{
  "num_hidden_layers": 9,
  "hidden_size": 192,
  "num_attention_heads": 6,
  "num_key_value_heads": 6,
  "head_dim": 32,
  "intermediate_size": 768,
  "vocab_size": 1024,
  "hidden_act": "squared_relu",
  "norm": "rmsnorm",
  "norm_place": "pre",
  "norm_eps": 1e-05,
  "positions": "rope",
  "rope_theta": 10000.0,
  "rope_fraction": 1.0,
  "qk_norm": true,
  "attn_scale": 0.345,
  "bias": "none",
  "tie_word_embeddings": false,
  "parallel_block": false,
  "extras": ["capped logits"],
  "init": "normal",
  "init_std_qkv": 0.0233,
  "init_std_o": 0.0233,
  "init_std_up": 0.0233,
  "init_std_down": 0.0233,
  "optimizer": "muon_variant",
  "learning_rate": 0.0123,
  "lr_mult_down": 1.5,
  "beta1": 0.9,
  "lr_head": 0.00792,
  "warmup_steps": 0,
  "schedule": "wsd",
  "decay_fraction": 0.895,
  "decay_shape": "sqrt",
  "final_lr_fraction": 0.0,
  "batch_tokens": 16384,
  "max_seq_len": 512,
  "doc_mask": false,
  "train_tokens": 112700000,
  "max_steps": 6879,
  "dataset": "wikipedia_en"
}
MLP neurons of a small language model. Each row is named by its layer, matrix (up: input weights) and neuron, and shows model dimensions 16-111. Each number is 128 + 24 x the weight over its row's rms, rounded and kept within 0 to 255.
Before each neuron's rows, "fires after" lists the tokens most often just before its 100 highest values on Wikipedia text that the model never trained on.

fires after: " D", " K", " d", " C", "k", " Sh"
L4.up322 [147 108 136 111 149 143 151 112 152 126 130 123 109 147 119  89 130 113 132 157  65 118 149 123  89 107  93 103 129 105 142 188 112 147 133  92 146 124 129  99 158 120 154 144 145 107 158 121 144 107 111 118 138  88 130  98 147 118 130 118 150 179 110 131 158 108 121 158  93 120 139 124 107 154 110 107 129 141 146 153 126 131 141 131 150  89  95 115  78 151 111 126 127 142 146 120]

fires after: "e", "it", "ar", "l"
L4.up744 [103 139 115 164 152 130 160 130 148 115 124 115  73  96 124 134 109  89 125 130 109 145 134 150 147 119 125 120 118  88 139 134 100 212 153 125 161 107 148  52 116 106 121 135 123 128 137 164 100 100 114 111  78 112 148 121  85 180 144 114 110 169 137 153 163 165 103 115 168 100 105 121 111 125 116 163 140  77  86 176 114 118 129 123 148 103 148 116 122 105 141 162 126 104 110 102]

fires after: "p", "y", "aj", "et", " pro"
L4.up682 [121 130 157 143 136  97 133  80 154 131 129 100 121 117 149 137 129 111  85  91 129 154 187  92 132 142 109 118 163 105 118  84  87 142  89 118 126 113 145 140 127 139 128 153 100  90 114  78  78 127 109 142 125 114 120 115 161 138 113  93 158 142 125 142  98 113 146 111 117 136 113 142 180 148 142 109 158 108 130 140 126 102 132 140 138 122 170 139 117 149  80 165 133 130 185 148]

fires after: " g", "if", "iv", " f", "f"
L4.up551 [150 122 135 131 161  79 143  88 150 122 137 135 132 120 130 141 104  97 135 140 125 166 123 105  81  98 155 147 118 132 123 109 116 119 177 137 140 154 114 165 116 171 130 121 114 131 107 160 172 179 186 113  99 156 165 130 119 138 130 114 189 133 120 127  78 138 138 130 131 107 126 119 100 102 123 127 116 121 148  92 101 132 131 149 125 190 137 102  88 133 128 117 173 127 112 117]

fires after: " Ad", " d", " D", " a", " e", " ad"
L2.up536 [167 158 109 127 114 158 128 122 108 124 113 110 131 164 131  97  89  80 114 119 119 158 128  89  84 127 159 127 140 134 104 133  92 175 122  94 159 124  84 150 119 143  86 121 152 102 170 112 129 150 153 127 110 133 147 133 121 124 155 145 158 173 134 131 142 131 156 149  72 114 113 105 106 138 143 112 161 120 186 141 113 107  97 123 161 111 119 119 152 153 134 110 126 154 133 175]

fires after: " t", " T", "u", " g", " P", " p"
L4.up226 [143 123 129 145 148 128 134 121  93  98 109 134 101 189  90 131  87  88 140 106 121 112 164 127 145 109 132 117 100 103 125 142 167 105 158 117 124 132 121 131 143 149 142  91 167 164 116 175 166 132 158  88  99 149 168 132 109 132  96 113 140 110 151 179 138 201 111 115 106 119 115 130 110 138 151 131 139 120 110 141 101 108 117 135  93 110 134 132 107 139 113 135  76 147 133 158]

fires after: " M", " D", "a", " m", " Mar"
L4.up501 [121 105 135 121 147 164 140 129 136 152 116 110 101 122 116 119 140 116 116 146 111 126 121 165 101 137 119 149 129 149 113  80 124 143 143 152 165 130  81 105 154 133 123  90 103 108 145 146 151 175 134 127 146 117 157 118 127 116 179 141 153 152 149 114 119 134 158 179 119  98 117 125 108 139 126 147 149 132 124 167  99 161 155 122 145 167 104 122 183 134 101 119 104 126 155 161]

fires after: " C", "al", " S", "C", " Br"
L4.up16 [150 209 147 134 143 133 142 112 111 122 158 150 131 136 112 109 131  90 150 108 187 162 133 112 106 126 111 115  96 128  80 123 105 135 140  89 199 152 140 156 165 130 104 116 158 141 128  77 109 137 136 190 115 102 146 152 169 146 142 153 118 113 147 140 146 129 138 127 110 155 145 120 128 136 111 121 122 142 127 154 151 140 141 114 131 130 148 121 148 123 121 165 128 113 130 113]

fires after: "m", " ar", "ar", " m", "ir", " M"
L4.up45 [154 146 159 131 140 128 143 147 110 104  91 128  68 132 133 136 128 137 122 140 129 163 110 187 136 152 170 109 143 125 117 124 156  70  85 155 185 166 154 105 180 124 151 137 132 128 125 152 143 128 156 129 109 107 121 121  39 157 146 129 174 130 171  96 110 124 124 145 123 111 102 141 130 115 159 165 124 122 132 139 123 101 109 101 113 133 162  96 130 127 100 124 108 155 130 139]

fires after: "c", "ic", " sh", "ac", " sc"
L2.up203 [130 129  69 147 164 153 167 121 111 177 145 129 107 133 134 123  89 123 135 154 149 162 151 133 119 112 148 122 134 152 168 122 159 125 137  93 116 170 171 163 149  67 144 140 126 104 112 134 105 155 159 145 104 114 150 135 148 136 155 123 124 136 148 104 128 140 148 129  96 115 127 115 100 121 142  50  98 121 134 136 187 103 131 120 129 196  88 115 140 110 141 156 159 122 151 149]

fires after: " D", " f", " New", "st", "er", "if"
L4.up574 [100 144 164 152 133 115 124 124 107 117 137 158 131 104 145 140  90 123 103 148 175 130  91 110 108 113 140 138 103 155 106 105 117  97 151 127 149 118 140 166 167 128 121 178 114  89 151 109 110 145 183 135 114 148 163 125  87 133 124 108 105 132 121 124 125 140 144 149 128 120 127 146 143 101  95 140 154 110 101 137 151 156  99 153 136 158 142 134  93 123 114 141 136 101 101 129]

fires after: " m", " M", "M", " D", " Y"
L4.up516 [133 142 144 136 128 138 121 103 106 123 110 130  82 120 128 127 132 141 124 155  93 144 103 140 133 142 126 156 144 115 132 101 116 131 142 158 136 128 136 137 159 144 169 101 123 148 131 133 120 133 159 147 141 126 122 127 132 115 140 100 190 188 163  96 154 112 136 110 142 121 125 124 109 139 145 141 178 125 117 192 123  94  87 105 114 186 179 133 118 146 110 107 126 126 163 161]

fires after: " P", "P", "ep", "U", " p", " gr"
L4.up338 [115 134 166 105 128 133 126  85 132 166 141 104 125 116 143 100 126  98 128 117 149 138 156 120 147 121  90 110 137 128 108 144 113 150 169 132 134  80 120 118 101 126 145 109 135  91 159 148 151 112 145 142 127 114 128 129 110 139 182 143 132 157 122 121 154 109 130  95 112 122 160 111 146 136 140 107 109 146 159 129 131 131 179 134  82 147 200 129 140 152  88  80 120 157 148 133]

fires after: " b", " a", " s", " de", " co", "er"
L4.up146 [158 147 148 173 133  91 122 173 129 162 122 161 148 151 112 107 110 117 162 131 112 167 146 143 110 133 140  96 110 129 101  91 124 143  87 104 148 105 145 115 141 141 145  80 155 165 148 113 135 140 138 119 126  99 105 172  93 116 125 127 119 112 106 124  93  86 161 118 114 112 123  98 125 127 150 141 129 117 155 103 101 156 153 134  65 179 121 103 138 137 168 142 102 105 113 130]

fires after: "e", "ar", " Pl", "l", "oun"
L4.up187 [105 138 174 139 153 150 115 119 144 122 158 106 109 133 148 159 120 146 104 129  89 134 112 111 138 127 117 105  74 131 117 116 155 135  77  79  98  92 172 108 139  99 149 134 124 154 147 118 127 103  94 116  90 101 114  98  68 131 134 124 168 140 155 150 116 132 105 106 170 105  89 117  98 136 135 124 105 141 120 124 127 135  99  87 124 102 125 112 104 123 147 151 103 134 115 135]

fires after: " m", " M", "un", "in", "m"
L2.up64 [150 129 164 166 106 153 127 109 108 167 110 119 160 141 130 145 148 149 107 172 120 110 152 147 102 146 101 143 108 116 123 125 152 109 164 104 122 116 177 134 155  98 202 106 115 116 164  94  99 144 152 142 164  87 174 147 122 128 159 132 169 128 135 121 104 156 122 120 153 135 114 125 136 148  93 136 122 116 135 150 123 138  97 149 132 158 159 164 125 155  93 128  95 115 115 147]

fires after: " w", " d", " qu", " W", " be", " K"
L4.up748 [110 148 124 133 120 135 140 117 108 116  86 110 106 102 114  94 158  79 121 189  93 137 116 133 114  80 147 103  99 115 127 116 169 121  87 151 160 129  89 110 124 165 137 119  99 124 104  72 102  85 156 149 146 120 130 103 128 132 145  87  87 124 126 103 117 122  80 132 148 172 151  80 106 162  97 144 100 109 152 116 107 139 137 110 140 125 110 138 114  88 125 144 143 111 138 113]

fires after: " p", " P", "P", " Gr"
L4.up592 [105 109 143 109 118 178 150  90 120 145  92  84 109 109 105 107 119 136 101 168 146 141 100 143 129 135  94 109 136 128 139 157 107 138 128 153 120 157 118 102 152  92 166 136 116 126 141 104 103 119 145 116 125 103 154 134 121 139 108 156 103 121 144 170 141 134 124 122 129 113 129 117  89 102  94 122 100 126 109 139 154  99 103 145  84 189  96 140 159 153 104 125 100 180 126 135]

fires after: " C", "|", "C", ")", "ust", "ed"
L4.up427 [ 94 130 168 146 117 103 145  95 105  95 134 142  77 122 132 110 139  91 149 115 128 171 143 154 126 120 150 120 120 135  95 121 123 122 146 115 127 107 133 150 110 104 115 173 126 127 156 115 108 101 145 151 126  99 119 128 167 181 147 110 146 102 119 117 127 171 124 112  87 122 139 185 123 165 149 122 100 192 130 127 121 158 133  88 144  99 137 129 137  98 172 163 152 144 125 125]

fires after: " w", " he", " d", " l", "w"
L4.up428 [110 132 113 178 167 112 114 128 122 152 150 106 152 127 127 113 157 125 141 143 141 102 111  97 123 112 190 141  84  91 116 149 132 111 104 141 157 105 135 142 123 121  89 119 103 117 116 111 133 137 135  91 163 128 157 106 106 136  65 148 106 158 145 109 129 137 154 158 120 169 148 131 152 119 118 124  71 123 143  86 102 119 155 104 141 135 116 140  87 124 119 124 135 119 180 125]

fires after: "c", "r", "oc"
L2.up209 [124 143  71 136 174 131 129 133  83 136 161 118 131 128 128 111 134 146 122 140 149 153 113 136 152 120 148 112 123 135 122 106 167 145 156 119 113 135 108 187 165 103 134 152 107 145 121 108 138 164 123 107  95 124 126 133 129 131 156 124 151 147 140 126 153 198 106 155 110 146 123  75  68 150 139 103 113  90 197 148 156 128 105 162 147 149  92 117 131 121 164  97 123 148 159 148]

fires after: " R", " L", " T", " r", "R", "P"
L4.up477 [ 88 127 128 123 122 122 140 115 113 141 130 126  93 138 151 154 123  78 140 162 106 153 112  87 177 123 144  89 127 154  90 153 126 173 131 141 122  87  75 133 103  86  73 139 159 129 166  94 133 119  90 153 163 121 149 159 116 163 143 121 154 135 106 113 106 137 159  80 109 168 131 124 169 140 132 153 123 115 158 153 140 148 134 141 110 159 188 114 123 150 114  85 106  91 148 158]

fires after: " f", " v", " s", " d", " V", "v"
L2.up360 [119 126 107 132 137 147 140 118 141 155  97 118 171 147  84 113 144 137 105 153  89 140 156 161 131 113 179 127 164 142 136 101 127 118 147 139 125 130 140 128 107 106 112 138 127 106 150 108 137 192 163 131 110 116 119 134 108 146 102 149  76  98 164 140 107 112 151  61 156 127 114 122 148 132 169 115 126 103 167 141 118 125 106 162 148 157  99 148 143 114 133 107 137 131 157 113]

fires after: " s", "a", " g", " f", " he", "o"
L4.up716 [113 129 139 127 101 122 139 120 159 164 120 114 113 131 154 150 123  91 154 128 126 158 131 137 112  97 111  69  99 101 121 128 128 145  96 122 144 155  89  89 161 178 165 114 127 119  94 152 154 114 109  99 104 188 142 129 132 102 102 146 121 127 153 103 118 132 110 102 149  97 137 140  89 105 110 134 127 106 152  73 120 111 109 114 107 157  82 107  95 151 133 100 128 162  82 105]

fires after: " M", " m", "am", " A", " New", "m"
L4.up76 [152 135 159 165 108 147 103 116 148 112 128 183  88 172 167 134 169 124 123 167 105 136 128 159 131 103 134 151  78 117 115 129  98 123 123 152 179 114 168 103  87 173 153  94 112 159 127 158 159 108 166 147 106 130 112 106 114  97 161 167 176 143 152 143  99 135 114 145 110  60 149 139 138 147 139 121 150 124 141 150 171 124  71 132 114 132  98 117 131 138 126 127 108 129 177 108]

fires after: " 19", " 18", " 17", " cons", "19"
L4.up503 [167 136 126 128 127 159 118 135 123 161  77 154  78 133 148 115 129 125 133  88 105 128 141 162 156 106 157  94 137 122 111 124 122 187 133 120 144 182 160 112 109 144  99 140 121 146 135 113 177 119 193 133 161 100 123 145 101 151 127 156 118 151 119 130 127 123 132 160 140 130 128  94 113 146 129 130 109 112 103 115 110 111 126 159 118 134 114 106 126 140 161  98 108 141 118 102]

fires after: ":", "al", "ith", " At", " on", " in"
L4.up432 [135 124 131 140 124  97  98 116 142 134 167 105 111  91 106 118 145 123 150 150 136 172 124 105 134 122 103 121  88 143 129 119 119 148 120 112 156 145 133 138 105 122 142 148 142 116 142  95  96 153 162 150 142  95 131 115 149 123 154 149 141 126 118 134 194 157 162 161 117 108 114  97 137 149 147 120 175 141 124  92 104 141 110  89 114 161 180 142  91 135 128 141 144 140 122 131]

fires after: " s", " S", " e", " he", "s", " I"
L4.up336 [186 129 158 114 114 115 100 154 130 115 125 133 154 168 116 144  99 114 146 114 163 161 180 123  93 126 174 121 134 146 131 153 125 154 139 122 125  97 105  88 149 124 163 158 162 127 145 119 157 111 131 113 137 120 159 125 149  95  95 121 111 152  97 121 116 120 134 149 136 116 124 136 163 153 145 116 147 102 139 112 124 129 144 149 137 115 109  69  89 126 121 165 115 116 157 126]

fires after: " F", "red", " B", "ord", "er", "it"
L4.up473 [105 153 131 157 141 104 164 138  80 113  96 134 139 151  77 163 141 121  99 150 144 113 120  60 123 124 130 166 111 146 120 126 116 116 122  90 151 105 158 138 106 119 107 151 168 131 110 111  96 129  93 140 150 144 119 133 135 169 102  71 152 144 151 119 105 136 155 110 124 163 106 130  85 186 146 128 164 132 125 124 158 134 135 105 100 189 121 127 114  91 111 125 136 124  84 149]

fires after: " T", " t", "o", " p", "ro", "T"
L4.up434 [131 161 115 102 153 127 137 113 117 142 141 122  58 119 113 135 108 102 136 120  95 124 108  89 133 128 106 113 115 152 130 105 136 144 135 149 111 155 123 160 147 111 131 131 175 181 146 125 150 123 141  68 101 150 154 133  97 136 131 128 127 160 102 173  97 152 103 102 143 126 139 151  60 155 128 137 144 145 138 164 148 141 163 110  97 161 160 131  84 142 167 165 106 115  82 122]

fires after: " sc", " G", "c", " (", "og", "\n"
L2.up108 [132  74 108 113 132 174 127 116 118 152 101 141  94 135  70 138  87 151 149  94 127 148 125  86 139 127 129 128 138 119  95 115 119 163 110 128 168 153 139 204 154 108 102 138  96 128 125 113 144 157 136 128 129  86 129 105 122 112 114 130 156  98 171 127 128 111 186  84  68 127 136 148  96 127 163  83 141 106 138 150 152 176 138  96 115 121  99 109 139 107 136 109 159 102 101 117]

fires after: " s", " b", "u", " w", "s", "re"
L4.up488 [163 155 136 169 107 131 132 128  78 128 117 110 168 143 115 113 135 143 138 132 134 121 145  94 120 129 180 158 122 131 150 106 117 114 119 131 151 100 163 100 138 146 151 113 155 146 114 140 125 130 123 128 137 127 137 167 106 127 115 156 143 105 117  89 116 135 143 117 134 131  88  98 120 132 137 155 123 115 114  54 114 102 141 158  99 180  84 118  86 133 130 131  94  95 169  87]

fires after: "c", "v", "us"
L4.up27 [163 133  95  90 127 155 112 100  80 153 170 104 119 137 130 135 151 137  97 133 130 163 126 118 106 119 143 142 125 137 135 155 112 115 145 135 127 186 136 172 104 100 122 100 135 134 131 139 104 157 124  77 114 110 170 137 160 150 105 170 145 114 143 153 123 136 177 165  85 123 146 107 116 101 141 119 127  78 102 174 142 140 129 141  99 137  94 140 111 141 138 139 117 177 144 153]

fires after: " p", " P", " F", " comp"
L2.up570 [129  94 177 120 122 125 155  92 117 154 108 121 126 119 118 122  99 105 108  89 120 123 181 137 105 126 117 146 100 131 150  95 164 144 153 155  98 159 110 107 168  94 165 123  90 149 156 152 128 119 170 103 110 128 152 130 123 126 146 147 117  93 114 141 135 141 165 112 140 119 106 157 124 123 110  81 123 130 134 173 121 101  92 129 113 145 171 102 143 128 119  91 148 151 109 137]

fires after: " p", " P", " ("
L2.up84 [122 135 167 118 160 112 143 134 126 154 115 147 108 145 149 115 143  80  97 124 118 121 170 123 131 152 118  92 109 130 148 133 141 147 115 176 106 152  84 102 172 119 143 134 125 119 150 127 128 107 143  87 110 114 131 116 133 144  93 140 118 141 113 168 142 154 156 115 171 134 155 117 163 179 112 119 139 130 142 133  94 139 124 135  91 138  87  71 140 108 113 137 144 141  95  80]

fires after: " p", " l", " P", " Pl", "l", "0"
L2.up634 [117 109 175 161 131 122 143 108 117 163 112 139  92 141  98 136 110  85  86 120 149 133 143  82 154 103  94  95 131 130 106 144 157 141 120 147 121 166 159 127 136 117 103 137 113 116 153 114 130 149 135 113 103 138 132  96 119 122 157 148 118  95 148 179 116 105 122 123 117 142 134 126 104 138 151  86  58 155 104 129 133 161 107 144 115 138 162  88  85 133 148 123 141 135 103 138]

fires after: " B", " b", " F", "B", " ab"
L2.up205 [127 133 146 130 173 172 188 121 107 111  98 129 153 115  89 149 141 111 109 111 115  96 142 111 127 136 119 104 155 153 140 144 160 124 105 114 118 174 128 147 142 100 128 129 119 116 119 113 119 118 116 117 123 115 127  75 149 134 133  83 131 115 142 109 101 129 133 145 125 133 127  98 101 155 126  87 110 143 128 105 108 124 109  98 134 135 129 119 130 115  97 110 140 107  84 162]

fires after: "ron", "im", "ric", "ic", "ain", " S"
L2.up221 [158 147 130  98 129 121 123  98 123 167 101 121 143 122 111 140 105 143 121  91 124 151  90  80 169 115 190 139 166 158 129 138 122 153  92  81 153 111 127 127 120 128 145 100 104 140 117 118 143 116 109 155  98 120 159 149 115 115 148 149 172 150 134 142 156 147 183 152 100 112 151 119 129 120 146 140 144 159 141 116 103 106  65 100 147 108 132 139 138 106  90 138 181 118  85 123]

fires after: " P", " R", "it", " L", " H", " N"
L4.up111 [102 159 141 185 129 159 154 125 122 112  92 137 105 170 137 145  97 154 149 158 163 135 108 134 124 111 127 123 143 183 122 146 112 153 121 140 154 107 110 111 159  96 129 143 115 145 133 128 122 118 118 123 131 113 145 153 128 177 145 140 151 115 115 158 171 138 111 132 127 175 122 134 120 213 152 146 129 129 156 153 138 121 160 106 123 128 151 132 108 141 105 143 133 125  98 131]

fires after: "\n", "ed", "al"
L4.up237 [121  70 164 112 136 131 172 102 108 129 109 157  97 136 141 142 123  99 153 136 149 127 145 123 138 145 132 115 178 129 118 145 103 143 144 133 101 120  98 126 180  93  89 139 122 109 148  95 122 109 155 115 124 115 162 116 144 102  78 158 158 101 134 127 121 114 125  87  93 109 105 171 143  96 168 110 145 116 136 140 162 163 121 116 114  93  88 129 146  73 121 100  90 117  99 142]

fires after: " M", "m", " m", " H"
L2.up686 [130 125 145 193 153 133 147 135 160 150 124 141  72 137 128 149 141 128 117 174 145 128  88 146 133 139 164 164 106 117 154 154  71 105 120 160 126 102 150 131 143 105 133 126 117  99 170 121 106 130 151 150 131 165 129 123 103 114 141 110 168 156 154 134 102  68 130 107 133 103 136 134 188 141 144 112 153 116 137 144 109 114 136 140 140 159 115 152 160 116 137 141 118 153 152 116]

fires after: "P", " p", "ar", " P", "p"
L4.up437 [105 106  88 130 150 113 125 109 161 146 100 111 105 132 142 116 124 128  93 125 108 134 141 128 139  95 142  82  95 143 103 170 154 146 146 169 131 138 116  99 148 130 134 167 134 183 131 148 159 141 146 145 110 116 125 129  88 151 134 161  92  80 171 190  99 131 174  96 151 101  89 126 119 135  75 125 143 123 150 123  56 137 154 109 120 139 168 169 132 146  99 118 124 106 117 145]

fires after: " P", " gr", " p", " pol", " s", "st"
L4.up315 [138 140 141  97 100 121 101 118 146 144  71 160  90 149 147 145  88 147 152  89 175 122 180 120 132 114 144 109 160 135  86 166 160 148 124 102 155 137 150 113 151 100 134 151 158 161 144 182  75 110 174 107 127  87 127 114 122 157 118 130  88 136  96 154 118 131 128 107 116 127 133 110  90 109 125 151  94 118 131 125 132 127 125 156 128 131 153 114 143 110  93 151 170 149 127  91]

fires after: " p", " P", "op", "ill"
L2.up363 [125 126 147 110 165  93 141 106 132 149  92  93  91 169 130 111 154 118 119 138 136 125 142 142 138 103 149 108 113 151 121 138 145 158 130 159 130 153 151 137 130 119  63 149 106 153 150 131 116 111 181  78  89 142 145 109  87 156 121 160  98 107 112 140 147 148 123 141 153 139 118 107 119 125  99 111 127 138 185  96 152 127 106 132 118 141 126 120 108 139  98 119 149 134 142 107]

fires after: " v", " V", "ov", "pl", " p"
L4.up731 [125 160 115 122 108 160 119 120 127 108  81 153 147 130 123 107 118 145 155 127  57 120 144 106 123 113 164 117 127 129 123 135 185 154  82 102 133 146 130 158 163  93 156 172  91 117 139 125  98 138 151 142 120 102 166 181 114 168 107 163 105 135 144 124 107 140 160 137 117  97 130 123 149 151 128 139 116 116 141 155 129 109 125 116 122 126  93 138 141 113 120 132  73  86 130 116]

fires after: " C", " G", " c", "C", " Sc", " K"
L2.up151 [144 140 119 134 121 196  87 127 124 115 185 178  86 134 111  92 111 140 141 162 106 120  92 114 137 127 135 139 133  93 102 113 152 152 155 122 165 137 133 165 101 106 140 123 144 166 119  86 118 104 121 157 139 116 130 146 165 149 168 122  83 133 130 130 117 181 121  85 124 177 132 149 121 134 129  96 109 125 147 128 117 179  94 116 118 130 122 131 117 145 143 127 107 120  96 145]

fires after: " p", "ad", " P", " St", "at", "ion"
L4.up154 [168 115 128 139 123 123 141 110 171 149 120 180 107 111 151 140 117  97 124 129  89 102 142  99 153 114  94 155 147 155  65 173 152 127 111 134 174 152 104 108 130 121 126 152 113 159 152  99 123 113 124 103 129 166 134 129 117 150 108 121 144 124 101 177 168 156 141 140  74 130  71 122 121 158 134 136 152  97 163 145 137 171 140 117 122 122 105 107 162 160  95 132 162 139 115 138]

fires after: "\n", "=="
L4.up433 [136 121 172 121  89 134 145 127 145 159  87 140 133 163 100 121 101 143 159 158 146 151 161 112 151  97 139 135 132 107  91 148 144 110 112  88 156 108 129 155 127 161  68 152 118 107 144 133 116  85 159  97 132 139 137  89 108 108 176 130 149 100 129 108 129 110 125 153  90 120 157 137 117 126 151 110 157 124 159 107 103 158 156 104 137 120 125 152 130  95 162 122 141 118  97 119]

fires after: " F", " f", "F", "f"
L2.up190 [131 120 139 166  85 161 122  96 127 151 104 139 136 124  85  82 168 146 108 124  99 136 101 156 122  83 180 148 149 129 130 120 111 129 160 111 124 110 133  96 145 167 136 119 126  90 140 189 148 144 146  91 102 165 103 122  86 166 130 108 124 140 149 104 105 134 135  84 118 133 166 141 125  92 102 159 138 124 105 113  77 150 128 114 107 157 125 149 132  95 165 130 176 133 142 109]

fires after: " s", " t", " T", "u", "im"
L4.up495 [191 124 128 100 115 100 144 114 122 145 111 172 160 128 124 115 158 132 141  83 130 145 126 154 113 150 138 131 111  98 169 117 127 103 157  98 110 138 142 163 149 137 156  92 143 140 155 137 130 132 122  87  95 128 160 120 109 119  96 165 153 128 124 113 101 147 134 117 120 127 149 124 102 176 156 148 119  80 158 107 119 115  76 147  97 146 104 113 150 116 145 132 118  95 132  82]

fires after: "f", " ", "ro", "-", "r", " f"
L4.up619 [134 145 142 140  93 100  89  89 114 119 115  99 172 135 127  99 193 118 102 107 151 188 153 132 111 159 151 128 156  94 131 123 104 112  97 116 132  99 125  99 104  97 127 100 136 120 162 137 114 122 123  84 147 179 151 137  81 148 105 133 138 148 145 121 109 143 126 146 123 150 127 194 128 120 106 120 165 129 117 151  97 138 150 125  95 127 165  83 130  95 163 123 189 142 142 139]

fires after: " r", " R", " d", " |"
L2.up565 [114 118 116 148 125 157 133 123 105 153 108 136 128 157 144 136 103 147 125 171  83 177  75 125 133 117 163  91 139 107 139 110 137 144 134 122 135 141 120 143 138  97  95 126 112 137 109 112 104 107 113 157 123 103 174 120 141 123 128 176 163 117 125 126 155 111 138 102 121 167 124 129  96 177 144 145 138 133 142 137 147 116 124 155 122 185 130  90 145  91 105  98 143 123 164 121]

fires after: "ro", "u", "f", " O", "ra", " F"
L4.up89 [146 187 141 147 147 126 129 126 141  84  82 115 114 129 115 111 150 136 108 141  66 103 145  71 134 125 133 153 135 122 129 109 112 126 116 153 113 136  96  91 109 111  92 132 164 114 165 117  96 130 162 129 146 138 143 105 153 116 133 139 130 175 147 125 119 100 137 114  70 152 157 182 148 110 106 100 173 179 107 153 118 146 102 142 140 113 133 106 130 106  96 114 142 120 151 159]

fires after: "p", "at", "et", "qu", "it", " sp"
L4.up321 [128 143 125 137 142 113  95  91 114 128  82 119 178 116 125  92 132 102  94 133 100 142 165 170 170 147  89 121 165 135 191 120 111 149 103 171 120 135 136 148 159  82 131 147  94 131 157 131 114 155 118 119 124 111 111 152 144  91 111 120 124  92 122 106 117 134 146 108 114 125 131  97 113 128 132 118 130 123 110 143 116 102 127 122 125 131 156 141 148 140 107 142 107 136 163 114]

fires after: " w", "w", "l", "sh", " W"
L4.up251 [123 150 135 136 136  79 122 110 147 115 109  76 135 151 125  63 140  90 100 123  85 139 132 133 169 145 134  78 136 121 144 169 112 113 154 120 103 122 156 136 173 108 123 172 128 107 103  81 145 119 155 126 113 132  99  97 116 105 113 132 147 113 166 134 112 158  97 132 135 127 133 106 118 158 146 100  99 173 136 115 104 102 141 122 119  89  92 159  80  76 123 123 133  95 107  94]

fires after: "U", "P", "T", "G", "E", "C"
L4.up168 [161 152 153 128 123 159 156 135 150 146 208 116 135 134 142 134  87  80  93 158 150 105 173 164 146 104 115 102 183 125 153 104 116 117 152  98 107 110 106 128 111 137 121 123 115 113 149 125 144 136 125 116 109 102 146 119 116 141 125 134 158 158 135 131 131 143 154 114 111  99 144 155 108 121 139 137 113  99 139 119 188 147 139 161  64 142  93  98 144 116 126 110 141 117 154 146]

fires after: " d", " D", "d", "ond", "o", " w"
L4.up230 [103 128 103 132 149 150  87 154 151 141 106 105 136 138  73 120 120 129 141 127 138 120 136 107  94 135 155 134 100 144 130  82 142 133 102 128 123 149 104 131 126 143 129 132 144  93 110 128 114 126 157  96 113 130 137 107 113 107 153 159 142 152 144 147 122 127 152 122 143 133 121 126 114 135 155 117 182 172 145 129 114 136 115  70 116  60 156 153  97 128 109 126 176 179  98 164]

fires after: " p", "p", "P", " P", "t"
L4.up396 [152 124 141 145 107 112 115 104 160 153  96 100 130 110 145 113 141 136 111 119  95 130 130 129 150 111 107  68 141 165 125 153  89 155 166 143 122 147 101 130 153 135 122 116 135 146 133 127 134 133 146 103 124 133 142 159  93 145 111 140 125 140 149 158 150 157 180 126 184 162 137 142 124 140 140 122 111 151 159 131 124 146 114 142  91 162 125 135 121 148 103 134 140 137 158 144]

fires after: " 2", "A", "'", " 3", "ab", " 1"
L4.up60 [ 91 116 185 109 131 148 164 135 159 139 124  95 148  94 154 150 121 118 113 137 143 131 139 173 133 128 169 173  70 173 152 183 111 100 121 124 138 163 142 140 102 150 150 123 139  87 172 160 139 121 155 122  90 123 145 102 128 156 162 111 174 143 144 128 103 169 159 131 127 136 142 107 116 120 139 124 134 106 132 126  94 120 109 131 111 119 152 158 121 102 130 145 120 127 139 130]